From a checkpoint of a small transformer trained on Wikipedia.
Size: 11 layers, width 384, 3 heads of 128, MLP 1536 tanh GELU, vocabulary 2048, 21M parameters.
Training: a variant of Muon for these matrices, 900M tokens, 6865 steps.
MLP neurons of a small language model. Each row is named by its layer, matrix (up: input weights; down: output weights) and neuron, and shows model dimensions 144-239. Each number is 50 + 12 x the weight over its row's rms, rounded and kept within 0 to 99.
After each neuron's rows, "fires on" lists the tokens most often at its 100 highest values on Wikipedia text that the model never trained on; "fires after" lists the tokens most often just before its 100 highest values on Wikipedia text that the model never trained on. A number after a token or word is its count.

L3.up284:54 26 50 65 47 38 59 43 46 70 57 35 41 31 45 55 41 64 64 47 56 56 66 66 56 64 69 43 47 38 50 32 60 58 55 42 32 52 43 42 49 47 55 59 32 44 43 65 44 42 56 52 61 63 35 44 38 44 75 66 55 56 41 52 55 59 46 58 59 58 50 24 54 35 60 41 54 46 42 45 87 53 68 41 51 48 61 54 47 27 69 54 35 47 38 54
L3.down284:54 33 41 36 48 51 55 55 86 43 43 72 57 46 64 42 55 24 61 73 60 44 58 53 46 37 63 66 50 42 42 56 80 55 63 43 58 38 35 51 48 37 43 62 37 55 70 35 60 35 55 45 41 40 73 41 46 46 50 46 48 58 47 59 47 39 69 35 52 56 39 58 52 46 49 53 75 43 58 51 32 68 45 74 61 62 27 56 72 55 42 54 48 45 57 42
fires on: "l" 27, "al" 13, "ttle" 7, "li" 6, "ch" 5, "." 5
fires after: " Ba" 18, "tt" 13, "ar" 12, " B" 11, "ib" 9

L4.up251:45 28 35 55 49 60 56 42 42 37 54 56 31 39 72 46 37 44 41 60 50 64 50 68 38 85 46 44 54 45 39 40 46 55 28 48 61 44 62 55 61 32 55 93 36 40 47 39 48 45 46 57 60 67 56 40 44 51 37 64 51 57 55 42 53 46 65 34 29 47 49 47 58 46 59 42 35 37 47 55 44 45 71 50 49 52 59 50 34 39 53 51 35 44 58 52
L4.down251:71 33 37 71 61 49 68 61 46 36 51 52 68 57 52 77 22 48 51 78 47 54 46 58 41 46 56 60 57 74 46 61 45 50 58 34 34 37 54 37 79 48 42 67 34 28 73 46 45 72 46 57 53 43 68 62 62 38 46 38 49 39 57 21 56 34 36 27 54 50 40 51 63 33 55 63 31 47 74 68 46 42 37 53 70 51 61 47 53 44 38 51 73 49 58 51
fires on: "tor" 13, "m" 11, "g" 10, "ant" 7, "qua" 7, "cent" 6
fires after: " c" 13, "al" 13, " his" 9, "c" 8, "k" 8, "st" 6

L4.up409:58 44 58 59 59 57 44 45 51 53 42 22 54 70 30 38 53 41 65 38 41 42 65 34 55 51 41 32 68 46 47 61 63 48 58 62 58 56 48 63 67 22 53 64 41 49 54 53 41 49 22 36 52 55 45 55 51 41 49 60 53 51 34 49 55 37 56 66 48 55 76 58 32 52 58 45 81 41 60 46 28 45 25 77 55 43 45 40 54 23 49 38 35 70 51 41
L4.down409:56 55 62 68 43 59 57 74 50 70 38 50 48 51 52 49 45 39 37 35 56 26 53 56 64 43 51 51 41 27 48 61 38 66 58 57 42 64 57 47 46 49 71 32 53 67 38 33 41 58 54 35 58 64 50 69 30 32 48 58 50 63 50 48 52 53 45 44 52 46 69 66 59 27 26 47 64 49 49 55 53 66 47 35 53 39 26 67 64 37 38 41 60 57 32 39
fires on: "ic" 25, "al" 16, "ri" 14, "c" 8, "form" 5, "b" 5
fires after: " It" 21, "un" 21, " In" 13, " Mo" 9, "ur" 6

L7.up97:57 65 37 45 60 46 36 39 39 57 62 51 28 54 68 57 45 46 68 73 41 59 42 34 38 66 43 50 51 47 47 41 49 48 65 59 49 28 51 53 67 60 40 55 45 27 28 49 48 53 63 59 47 49 67 67 28 43 61 27 59 44 38 47 45 42 36 84 73 43 18 57 68 43 32 43 44 76 46 50 47 51 48 52 64 49 40 50 42 33 66 24 43 33 55 42
L7.down97:63 63 71 50 60 44 38 51 45 64 52 45 40 27 48 70 51 46 58 38 41 47 60 70 77 47 41 48 55 58 41 63 37 52 31 69 50 45 73 54 44 48 39 46 68 58 29 48 56 50 54 31 45 45 39 49 60 37 45 59 81 54 50 57 25 62 54 29 50 59 53 60 53 54 81 69 76 46 56 00 52 62 39 30 47 65 73 61 51 39 49 39 48 74 62 56
fires on: " 19" 91, " (19" 6
fires after: "," 30, "born" 20, " the" 8, " |" 4

L3.up271:64 48 58 30 29 43 62 49 52 35 68 52 49 54 34 49 56 59 42 35 47 72 46 42 67 57 55 42 45 29 40 32 53 28 49 67 64 37 39 54 53 54 52 49 50 69 54 33 53 61 61 46 32 48 48 53 55 57 79 49 53 37 68 16 43 43 47 59 38 29 58 52 50 52 45 68 44 50 43 55 37 45 60 47 28 36 51 59 47 61 38 54 48 48 43 43
L3.down271:64 51 39 30 54 46 21 57 06 55 46 57 42 41 48 47 53 65 51 46 46 46 56 46 50 56 51 23 44 42 65 44 69 47 39 48 50 47 75 65 49 65 38 40 69 45 23 44 43 57 63 48 65 56 65 54 56 43 69 42 42 52 53 55 41 60 50 61 51 47 62 54 51 30 42 64 29 62 62 48 30 37 56 20 76 64 56 66 59 41 53 58 55 61 63 46
fires on: "z" 30, "hi" 20, "d" 8, "s" 7, "ha" 6, "hy" 6
fires after: " P" 31, " A" 10, " p" 9, "hy" 9, " Bra" 7, "ro" 5

L4.up291:44 35 18 85 29 55 62 40 42 50 45 22 53 42 43 61 19 64 41 40 36 53 62 40 36 43 44 34 44 55 60 52 38 59 48 61 39 51 35 68 60 48 58 42 63 44 62 53 71 58 23 55 56 61 36 51 48 63 46 60 54 55 42 23 60 53 38 70 35 57 47 46 58 44 62 50 44 56 36 69 55 64 56 58 54 33 58 61 61 64 83 51 45 59 41 23
L4.down291:53 37 68 27 65 43 83 70 39 47 64 57 42 58 55 54 69 50 63 51 65 53 56 60 39 59 43 50 77 44 50 73 44 40 53 36 59 59 76 35 42 46 45 66 55 58 39 48 63 72 46 42 64 38 74 48 59 52 46 35 38 31 32 66 46 43 41 64 64 53 78 31 58 47 65 52 43 47 58 28 36 49 46 51 38 75 48 46 60 53 28 47 49 34 37 78
fires on: "ri" 27, "l" 14, "le" 11, "al" 6, "th" 5, "li" 4
fires after: "ar" 32, " Char" 11, "or" 5, "and" 5, "a" 5, " Har" 5

L3.up435:58 56 33 44 30 47 62 34 39 38 43 49 61 61 46 50 58 40 52 57 81 41 60 61 45 34 71 35 54 53 55 42 45 64 48 66 63 41 55 38 42 52 58 50 58 52 41 51 65 60 40 51 34 51 37 53 65 55 48 43 47 71 44 33 66 56 60 38 37 43 51 42 46 57 41 43 66 57 45 38 52 58 39 43 42 46 68 66 53 42 48 42 48 54 46 35
L3.down435:62 44 23 76 54 32 44 51 49 40 31 47 65 74 38 43 39 56 58 65 51 76 48 54 30 73 39 67 65 47 42 68 53 67 49 47 61 67 46 53 40 37 72 54 69 70 36 59 19 49 52 49 44 69 47 58 65 73 13 52 45 71 37 79 58 64 56 51 59 45 48 53 23 50 49 66 53 67 28 59 51 44 48 30 61 43 61 24 70 17 42 61 29 47 60 52
fires on: "\n" 48, "or" 13, "ri" 10, "an" 8, "e" 7
fires after: "==" 24, "\n" 14, " ==" 9, " Mo" 9, "T" 9, "M" 8

L3.up887:49 39 64 62 36 65 35 47 59 42 43 62 63 61 35 60 60 59 57 41 50 57 54 71 45 49 48 42 65 36 33 33 60 26 56 69 56 24 61 32 52 39 48 76 73 64 74 47 49 35 74 40 30 39 71 42 60 24 60 42 52 15 59 54 74 50 48 67 54 61 60 46 41 53 48 38 41 57 45 39 49 37 51 53 64 50 40 41 26 34 53 62 63 31 71 48
L3.down887:35 50 57 47 35 46 62 63 47 56 59 57 58 50 32 37 44 64 40 51 56 80 64 57 59 35 52 65 65 49 51 61 43 48 64 48 43 37 72 57 60 44 68 44 35 33 33 70 71 49 31 39 40 62 45 58 35 52 62 61 37 69 44 42 36 53 63 52 38 63 60 18 47 40 41 41 64 30 47 47 49 39 54 46 46 26 48 37 33 84 48 52 29 26 36 46
fires on: "ur" 34, "ion" 18, "in" 15, "ex" 12, "ic" 4
fires after: " P" 21, " p" 15, "s" 8, "amp" 7, " T" 7, "p" 5

L5.up346:69 49 56 51 37 41 53 46 84 32 53 47 49 47 32 52 42 71 52 56 56 37 43 44 60 50 50 69 47 59 46 56 43 44 70 46 56 46 40 55 73 57 51 61 74 57 32 31 47 55 21 61 71 59 48 40 45 51 29 55 40 42 32 45 55 48 48 23 57 38 57 53 40 65 62 65 67 58 57 62 64 42 61 66 60 55 31 35 43 47 65 54 34 45 47 57
L5.down346:58 70 56 47 78 19 68 47 60 51 39 57 63 54 67 61 43 61 65 53 56 42 49 48 68 31 50 58 47 59 26 41 63 62 56 47 53 52 48 47 53 42 40 42 58 59 58 54 59 43 38 39 63 63 45 54 39 39 56 51 74 32 66 38 67 65 45 29 26 72 21 62 38 72 38 38 31 50 39 46 42 34 75 47 48 55 39 53 71 62 69 61 41 38 68 39
fires on: "ic" 23, "b" 10, "ri" 8, "pp" 7, "ft" 6, "cc" 5
fires after: "un" 23, " O" 8, " " 7, "o" 7, " We" 7, "ne" 5

L5.up90:69 49 68 71 33 61 67 45 46 62 36 37 63 46 47 59 58 59 48 35 45 32 63 37 83 62 56 34 65 43 45 54 45 33 45 57 41 55 53 54 56 23 55 69 30 66 59 51 46 41 56 41 57 43 36 41 63 46 80 57 50 59 48 49 70 37 43 50 49 55 49 58 27 62 63 67 69 41 47 32 46 55 72 47 45 58 56 82 45 50 56 41 25 33 48 77
L5.down90:36 47 59 34 41 47 66 62 47 66 36 76 31 46 84 51 49 56 43 69 50 35 50 35 34 48 43 43 18 59 48 36 45 44 76 54 47 54 37 37 56 54 57 28 51 44 43 59 51 31 63 50 61 37 44 46 70 69 48 45 31 54 55 70 57 65 51 54 58 41 59 57 67 03 49 45 57 42 38 64 54 35 40 50 56 51 30 46 43 61 61 38 57 65 48 73
fires on: "ip" 19, "k" 10, "ef" 8, " Ri" 7, "c" 6
fires after: "ic" 12, "le" 9, "il" 8, "to" 8, "ac" 8, " Port" 6

L3.up549:51 46 48 62 71 49 45 52 53 38 59 22 47 62 45 60 37 60 45 60 56 48 30 57 73 52 50 37 47 46 34 37 57 55 60 40 72 52 25 42 75 47 48 26 55 65 49 48 60 30 52 47 64 73 42 65 70 27 55 46 53 44 42 42 42 61 56 77 54 68 32 54 63 58 56 57 37 65 55 41 52 48 57 66 50 56 51 43 71 51 63 46 48 79 60 38
L3.down549:45 47 55 49 59 32 53 48 42 55 58 59 34 55 67 40 59 42 58 58 44 45 57 31 55 52 41 57 50 47 49 50 52 54 67 42 44 45 81 43 32 65 51 63 53 36 44 50 57 69 58 35 39 54 54 40 54 50 53 55 57 51 53 62 76 68 48 41 63 64 63 56 40 40 58 60 71 53 78 57 41 56 47 39 39 50 44 47 48 32 32 61 51 53 59 64
fires on: "ki" 18, "t" 10, "us" 9, "e" 7, "w" 6
fires after: "s" 25, "et" 8, "ach" 5, "go" 4, "ra" 4, "a" 4

L3.up186:50 62 47 38 44 40 32 50 50 44 64 40 69 69 49 58 60 33 52 35 49 77 60 54 64 25 47 45 47 56 62 48 55 53 47 40 45 53 58 55 57 33 56 59 60 69 45 56 52 63 32 47 68 57 48 40 41 39 52 57 37 43 44 38 48 19 31 38 46 60 51 52 28 63 28 61 49 54 15 67 72 49 43 58 71 46 52 42 29 42 54 39 40 53 51 68
L3.down186:55 69 32 38 68 69 37 59 52 68 52 62 30 59 36 52 48 42 53 42 53 49 53 37 50 51 44 54 71 46 41 54 32 45 55 53 83 48 62 51 40 44 50 61 57 37 46 35 63 47 50 44 52 58 53 59 54 55 53 53 79 46 37 42 27 39 39 53 48 40 32 45 48 58 53 42 51 38 60 64 51 27 58 36 43 67 52 43 58 92 68 33 63 67 53 59
fires on: " with" 17, "b" 17, "d" 10, "With" 9
fires after: "o" 16, "," 15, " " 11, " O" 9, "on" 9, " co" 9

L5.up281:64 53 69 57 53 46 51 58 57 86 52 37 58 54 68 55 38 47 57 51 48 46 33 53 54 55 66 80 53 40 28 52 53 50 42 58 48 62 45 37 59 35 44 77 33 24 37 70 53 57 50 48 51 55 65 40 40 74 43 64 54 37 37 53 69 63 41 53 71 50 76 61 54 55 49 59 54 48 40 40 55 39 47 49 34 24 41 69 32 51 52 37 44 48 44 53
L5.down281:56 51 55 62 53 43 34 38 46 47 44 61 68 40 64 56 52 53 53 39 33 57 64 52 64 62 54 50 35 49 48 59 48 10 63 45 18 42 54 64 49 51 50 43 53 65 51 44 31 42 65 48 43 72 50 72 39 53 52 43 53 52 50 39 37 71 72 49 50 40 47 58 39 40 67 55 40 50 64 48 48 46 52 42 47 50 59 49 40 37 41 35 47 45 62 45
fires on: "ad" 28, "-" 16, "ist" 13, "li" 10, "f" 4
fires after: " " 40, "\n" 14, "min" 8, "in" 5

L4.up482:57 41 42 47 43 43 52 72 47 59 53 43 43 51 58 62 56 62 39 51 46 46 49 33 51 68 54 52 66 61 42 65 35 41 33 50 73 45 41 57 45 62 51 50 57 49 66 77 60 49 57 52 40 56 32 73 64 49 51 39 62 49 61 25 74 52 40 45 76 27 32 51 51 59 65 41 53 50 43 46 49 44 28 59 45 63 44 51 51 61 51 53 36 69 53 55
L4.down482:63 51 76 57 56 37 49 44 47 41 45 35 44 38 42 63 36 42 45 49 49 26 43 63 58 49 25 60 60 54 44 48 58 54 80 44 44 43 35 56 53 54 29 36 45 27 44 43 56 44 48 26 63 64 57 70 54 37 43 35 52 44 46 42 43 65 58 54 57 42 75 61 74 42 46 70 51 70 52 67 46 52 48 49 28 51 36 54 48 28 53 59 51 47 70 38
fires on: "\n" 30, "c" 8, "ant" 8, "d" 7, "on" 6, "ci" 5
fires after: " |" 28, "p" 10, "r" 9, "re" 7, "er" 6, "pen" 5

L3.up332:69 53 42 42 54 47 56 46 60 47 34 57 35 61 57 50 59 60 51 54 75 36 51 58 45 50 50 66 58 61 60 43 41 29 31 73 30 58 53 48 43 29 42 59 51 68 58 38 41 56 52 26 49 32 53 74 59 51 37 55 57 48 69 38 66 37 47 46 57 47 41 48 57 50 39 57 64 39 61 41 37 57 57 30 23 40 41 29 50 60 64 56 54 64 56 40
L3.down332:40 48 57 38 52 31 59 49 42 42 51 47 29 41 68 45 34 45 52 46 46 65 42 53 62 54 50 47 41 47 42 55 72 39 38 51 51 57 52 35 66 70 64 57 40 58 45 49 58 59 74 47 57 54 60 26 47 67 49 55 62 39 37 35 39 58 53 33 39 50 26 49 55 30 64 85 64 49 26 70 51 38 62 66 46 52 30 39 51 25 61 44 56 59 52 56
fires on: "and" 14, "ist" 13, "min" 12, "s" 8, "ad" 8, "ill" 4
fires after: "s" 35, " S" 14, "ad" 12, "min" 8, " As" 8, " Ad" 7

L3.up1267:43 57 60 69 43 54 79 54 49 48 46 57 52 59 68 55 42 52 39 59 44 82 52 40 36 51 47 52 27 50 57 56 65 64 62 53 53 55 66 69 43 52 43 22 56 71 36 39 65 73 37 38 49 47 33 55 44 65 64 59 55 57 42 54 45 73 41 37 64 58 41 47 13 65 70 68 39 45 53 48 54 48 27 42 53 62 29 36 60 67 72 35 34 72 59 38
L3.down1267:58 58 62 73 25 52 61 51 61 52 65 50 47 49 37 74 56 63 72 41 29 46 46 41 70 58 46 33 43 56 63 49 27 43 35 58 65 37 41 62 49 39 62 62 79 67 37 68 30 54 37 50 40 43 45 69 73 50 58 39 43 62 45 52 56 50 32 47 60 43 53 45 54 37 40 52 41 52 70 33 77 63 49 44 44 48 44 39 59 66 62 69 62 49 41 58
fires on: " with" 22, " as" 10, "\n" 8, "ing" 7, "ly" 6, "ite" 5
fires after: "," 50, "\"" 5, "==" 5, "p" 5, "d" 5, "A" 5

L3.up677:56 54 44 40 48 48 56 61 45 25 41 36 47 65 55 35 58 28 42 27 62 54 49 47 56 56 48 47 67 46 59 26 53 59 28 50 45 77 40 43 61 44 75 38 47 55 45 59 57 48 53 30 68 53 56 56 48 39 52 30 38 36 38 60 72 35 71 44 64 52 48 58 41 53 48 44 50 48 36 57 51 50 58 66 63 45 71 44 51 59 50 58 48 42 44 41
L3.down677:47 58 39 36 52 76 69 62 72 41 30 46 82 45 44 46 45 56 58 53 51 61 50 57 48 67 69 54 52 51 38 62 58 34 56 53 54 46 48 55 43 42 43 50 26 26 25 48 31 54 43 48 38 40 66 57 50 45 43 54 61 78 56 48 45 49 50 57 51 54 69 34 54 55 61 40 56 52 58 29 34 75 24 54 41 20 65 56 51 58 46 55 40 56 51 63
fires on: "." 24, "il" 16, "ate" 12, "S" 10, "h" 6
fires after: " U" 18, "S" 13, "z" 13, " G" 8, "ta" 7, "g" 7

L3.up95:61 43 51 52 36 34 62 33 50 74 57 57 26 66 50 68 60 39 50 39 47 52 56 57 60 84 47 32 49 42 57 61 44 55 32 65 36 39 59 38 30 54 30 56 33 60 49 31 39 39 57 57 35 58 39 51 57 50 57 44 46 40 47 54 41 38 66 54 46 54 42 60 38 60 81 76 43 33 72 53 52 56 60 44 57 50 49 73 39 58 56 55 61 36 32 41
L3.down95:64 57 29 43 34 51 70 71 57 46 16 42 43 39 35 57 38 39 57 46 31 47 58 46 69 40 35 44 59 52 45 53 53 49 66 55 62 22 31 51 37 54 59 56 44 42 40 40 44 43 61 53 56 56 53 51 31 46 51 46 58 64 40 37 49 59 45 38 69 60 52 48 47 46 34 46 42 45 52 35 54 51 32 30 47 42 24 42 49 66 63 52 41 40 56 48
fires on: "l" 19, "r" 18, "s" 13, "ic" 12, "hi" 12, "hy" 11
fires after: " P" 22, " p" 13, " Ch" 11, "C" 6, "ab" 6

L3.up873:58 59 39 59 53 29 28 56 42 69 53 52 25 48 70 53 59 59 40 51 55 76 53 43 40 62 49 58 51 49 50 71 60 34 40 65 60 66 47 61 65 33 29 67 51 45 53 61 43 37 41 58 33 27 57 40 42 55 15 71 38 35 58 32 62 42 33 49 60 62 53 58 73 37 42 55 72 38 60 49 51 35 69 63 33 43 44 36 44 43 60 17 52 60 70 59
L3.down873:62 56 43 49 68 22 40 48 66 40 59 31 45 64 44 49 39 54 57 63 62 43 55 41 52 57 57 29 53 57 45 58 64 62 61 37 51 48 48 48 53 38 48 61 36 39 42 52 43 41 47 36 40 63 67 35 61 32 63 59 31 37 44 38 47 46 48 41 51 28 53 38 51 43 46 61 40 55 52 56 48 25 48 54 45 55 56 33 41 55 46 56 54 53 48 53
fires on: "d" 19, "me" 16, "ist" 12, "di" 7, "na" 5, "vel" 5
fires after: "ad" 28, "min" 12, " Ad" 10, "im" 8, " De" 5

L3.up1061:54 60 51 51 51 50 52 59 51 44 29 86 28 59 53 60 48 48 56 31 39 35 29 49 50 56 49 54 61 32 50 59 54 59 54 45 45 56 48 44 43 39 47 51 79 50 53 51 56 40 42 51 28 43 42 48 40 51 50 28 36 53 51 52 51 37 62 61 73 42 38 40 66 60 60 57 67 61 35 44 56 70 23 53 45 56 51 39 40 67 42 54 25 42 58 18
L3.down1061:59 52 50 38 53 57 45 49 40 55 73 41 65 42 65 47 32 69 59 44 52 45 39 58 52 38 33 52 51 64 29 48 42 57 48 58 69 44 49 54 50 43 57 43 43 51 49 39 74 40 45 31 65 65 42 58 52 70 53 46 44 73 45 41 47 45 63 22 52 74 47 58 37 39 47 63 40 55 39 78 41 56 64 76 32 68 49 52 59 37 61 43 49 61 40 45
fires on: "la" 41, "air" 11, "ur" 6, "ack" 5
fires after: " p" 33, " pa" 8, "P" 7, "p" 6, " count" 5, " own" 5

L7.up593:30 52 45 38 55 45 71 61 45 35 53 56 46 39 56 63 46 65 57 24 37 52 39 61 45 52 64 49 58 45 57 58 51 44 48 44 42 37 46 72 49 59 68 50 72 53 53 43 50 64 41 57 50 52 27 46 43 70 45 46 40 47 53 37 86 40 45 11 58 44 53 32 64 57 50 56 28 45 75 50 43 41 77 74 42 69 65 57 50 43 60 52 38 48 38 45
L7.down593:56 32 38 57 61 28 33 66 60 62 38 31 54 56 32 46 38 46 47 44 53 48 56 50 43 62 39 45 41 60 30 45 59 30 31 26 48 32 54 46 38 49 49 53 41 59 43 59 40 50 72 56 67 59 51 67 68 50 66 58 56 51 70 65 42 71 60 74 27 46 51 51 41 36 54 31 55 61 28 48 46 60 56 47 46 47 58 62 43 64 45 41 41 68 56 42
fires on: " |" 19, "|" 15, "and" 8, " M" 6, "re" 5
fires after: " " 27, "\n" 15, " (" 13, " C" 10

L5.up443:36 36 48 47 52 54 42 38 47 55 50 48 57 54 45 57 44 56 59 49 69 48 45 50 46 62 48 56 51 48 33 40 41 39 84 47 33 62 48 58 39 52 37 44 51 58 63 51 52 48 63 43 50 44 52 55 40 56 44 51 51 42 61 29 90 62 58 37 19 72 39 45 30 67 56 42 62 42 47 43 40 47 48 33 53 51 40 74 21 50 45 38 60 55 36 56
L5.down443:48 51 73 65 33 28 33 70 60 43 51 57 40 48 53 51 52 45 46 52 62 46 80 42 58 50 45 54 60 68 54 45 65 45 59 57 59 61 44 56 44 44 67 51 49 36 61 81 54 44 38 50 54 43 36 42 46 49 51 52 47 59 44 48 57 42 47 43 53 33 50 55 35 55 74 48 59 51 61 31 50 45 58 58 50 58 63 65 46 37 72 43 33 51 47 66
fires on: "u" 28, "er" 11, "i" 9, "d" 6, "gra" 5, "el" 5
fires after: "it" 24, "lu" 9, "i" 7, "vol" 6, "il" 5, "um" 5

L5.up140:40 41 45 56 46 65 45 53 41 60 60 22 21 34 44 51 54 52 66 52 45 59 52 54 54 69 50 40 59 44 47 38 58 39 57 34 33 41 37 40 74 39 33 66 59 59 40 43 43 67 47 63 60 49 48 49 26 35 71 62 56 34 46 45 56 43 63 55 43 46 59 40 62 39 61 43 52 58 52 63 52 59 69 59 42 44 42 62 51 27 41 26 41 25 46 43
L5.down140:36 38 54 75 57 63 26 33 70 45 53 39 71 49 57 43 36 46 45 37 40 45 59 50 64 54 61 55 46 83 58 61 54 44 65 28 54 52 53 42 39 41 47 68 42 56 46 68 57 59 64 51 39 50 47 59 51 53 48 68 52 47 49 51 69 41 64 44 45 70 63 47 48 62 49 76 53 30 51 52 28 52 34 43 41 51 67 72 43 48 20 42 37 38 50 54
fires on: "act" 19, "at" 17, "aff" 14, "arch" 10, "ch" 6, "pt" 6
fires after: " " 40, " the" 10, " (" 8, " |" 7, "pr" 5, " ca" 5

L4.up691:47 58 66 50 41 29 45 52 47 41 43 74 41 55 33 50 57 49 51 34 48 48 48 49 52 39 28 58 56 52 65 52 38 54 45 64 32 51 63 51 51 38 46 39 43 49 53 71 77 62 42 43 33 55 64 61 57 54 24 56 40 64 43 29 53 30 46 52 64 54 41 50 42 32 50 48 24 45 46 41 50 44 71 43 50 40 63 45 63 27 59 52 55 73 65 36
L4.down691:52 46 46 36 52 50 51 49 57 62 21 43 44 56 64 70 72 57 27 74 62 62 44 45 59 46 45 48 53 48 52 49 41 60 50 51 40 62 45 63 38 52 47 74 42 47 58 36 47 65 48 33 68 64 27 51 55 32 38 62 32 43 53 61 47 53 52 55 48 38 38 57 58 57 56 46 60 46 54 56 43 53 24 65 55 47 67 41 09 61 53 54 55 29 42 37
fires on: "te" 15, "l" 13, "er" 11, "ri" 8, "e" 5
fires after: "mit" 15, " re" 14, "or" 9, " Mor" 8, "th" 7, "ed" 4

L3.up1222:55 55 62 61 39 63 57 35 48 49 45 36 47 69 66 53 60 58 37 40 59 57 27 62 47 72 36 57 39 45 36 45 54 58 53 47 70 52 59 61 48 44 41 46 59 46 57 31 58 61 72 42 33 30 61 67 60 59 44 59 46 42 54 25 60 60 45 64 66 65 37 48 47 49 54 38 44 55 38 33 33 43 47 70 54 72 41 37 27 72 49 50 46 52 56 57
L3.down1222:46 35 47 46 63 41 45 85 57 72 50 63 36 52 31 62 42 46 49 70 38 21 49 25 42 40 40 31 55 47 51 66 36 65 57 50 52 31 58 45 60 59 62 63 58 45 34 31 51 32 59 62 50 58 39 40 30 50 50 34 59 43 50 70 49 56 61 57 60 25 42 47 55 33 35 46 55 59 53 44 30 41 66 58 54 37 48 60 46 39 47 59 60 36 44 26
fires on: "e" 27, "an" 19, "ur" 12, "ard" 8, "re" 4, "en" 4
fires after: "and" 18, " D" 13, "cent" 9, "ar" 5, "ur" 5

L4.up1030:60 36 38 52 42 43 65 50 42 58 47 31 31 55 31 38 57 63 52 45 70 56 48 54 61 63 48 44 33 44 47 33 62 48 65 60 62 53 55 36 48 50 14 78 57 69 69 60 36 31 66 44 50 39 53 58 69 55 61 59 49 48 39 48 53 53 48 26 46 56 53 45 58 60 59 65 38 45 42 35 65 56 49 35 56 71 40 60 17 28 43 46 45 53 58 74
L4.down1030:50 60 68 39 28 57 33 38 47 39 41 45 58 55 64 41 50 54 60 63 43 62 57 41 47 40 45 57 68 60 60 71 48 54 39 42 73 37 46 36 63 67 46 67 61 46 26 48 36 45 72 51 53 43 56 29 39 47 54 40 51 72 45 39 40 73 66 57 51 57 58 46 40 42 61 38 72 50 46 79 55 61 73 71 57 36 48 65 67 49 57 67 43 42 52 51
fires on: "u" 17, "ir" 15, "it" 15, " and" 11, "ec" 6, "er" 6
fires after: "il" 17, "st" 12, " c" 10, "it" 9, "vol" 7, "f" 7

L3.up1516:39 41 60 55 52 56 53 53 35 47 59 46 63 62 32 62 65 47 53 43 38 31 36 47 46 36 24 48 52 46 34 43 40 55 58 42 42 28 44 38 56 46 25 59 35 38 46 34 59 40 70 50 38 46 56 45 38 41 34 55 41 59 55 28 48 62 58 42 66 47 45 61 57 45 66 26 59 58 50 78 49 52 60 48 37 50 40 41 45 73 52 61 56 62 42 47
L3.down1516:57 34 48 54 37 56 41 29 62 61 45 45 33 39 50 64 57 66 63 62 34 35 44 48 72 33 71 51 43 55 53 45 39 68 50 44 64 52 42 36 61 58 57 54 43 42 31 45 48 41 64 67 35 52 37 43 68 72 46 48 35 40 34 40 39 61 68 51 43 61 63 54 38 59 38 57 39 52 46 68 37 46 36 49 23 55 49 73 59 29 64 62 47 33 39 44
fires on: "d" 72, "t" 9, "f" 9, "en" 5
fires after: "qua" 20, "ad" 16, " In" 10, "ut" 7, "ir" 6

L3.up1010:55 38 46 55 65 45 48 35 32 33 72 74 61 33 37 47 39 38 47 39 39 43 41 41 41 51 52 29 61 69 51 49 51 44 47 63 64 43 45 40 65 54 47 47 38 46 63 51 34 59 49 20 57 45 45 52 68 54 62 41 53 57 33 77 52 40 34 52 40 43 59 42 67 62 65 48 51 50 35 65 49 49 62 52 36 41 58 28 58 43 54 39 58 37 57 39
L3.down1010:40 39 41 56 51 42 36 65 59 71 42 47 43 35 48 36 49 58 53 50 44 43 44 75 45 76 47 66 44 60 52 58 29 44 63 57 73 59 52 69 32 51 43 43 50 63 53 63 35 48 69 62 34 41 46 45 50 47 67 62 50 40 48 69 64 56 39 49 65 69 45 58 47 60 50 53 46 31 62 22 38 52 44 46 62 71 60 47 53 58 43 25 42 58 52 34
fires on: "-" 80, "pi" 7, "ception" 4
fires after: "\n" 83, " E" 6

L3.up1299:37 45 65 47 64 32 27 58 49 43 47 58 52 51 46 53 57 31 41 34 51 47 43 59 60 57 68 65 48 53 61 45 38 45 40 42 62 56 46 50 48 58 55 66 34 39 39 53 67 54 55 51 90 56 66 43 51 63 32 63 45 46 64 40 38 67 47 62 58 79 68 41 53 38 61 55 49 69 58 66 65 55 45 40 48 56 51 66 49 27 64 09 73 49 48 69
L3.down1299:81 57 43 13 48 49 53 69 53 57 44 40 47 39 35 46 36 41 78 46 53 47 72 59 43 39 54 37 56 58 59 53 29 50 45 44 50 71 55 48 45 71 61 33 40 55 57 23 63 43 59 10 35 57 54 39 58 31 39 44 68 26 47 33 45 36 64 58 67 43 50 56 58 36 52 60 48 49 52 39 60 63 48 54 59 52 50 53 45 65 26 41 54 57 58 35
fires on: "-" 28, "age" 9, "ance" 7, ":" 6, "ue" 5, "ion" 5
fires after: "\n" 29, "M" 8, " " 7, "ite" 6, " Ch" 5, "il" 4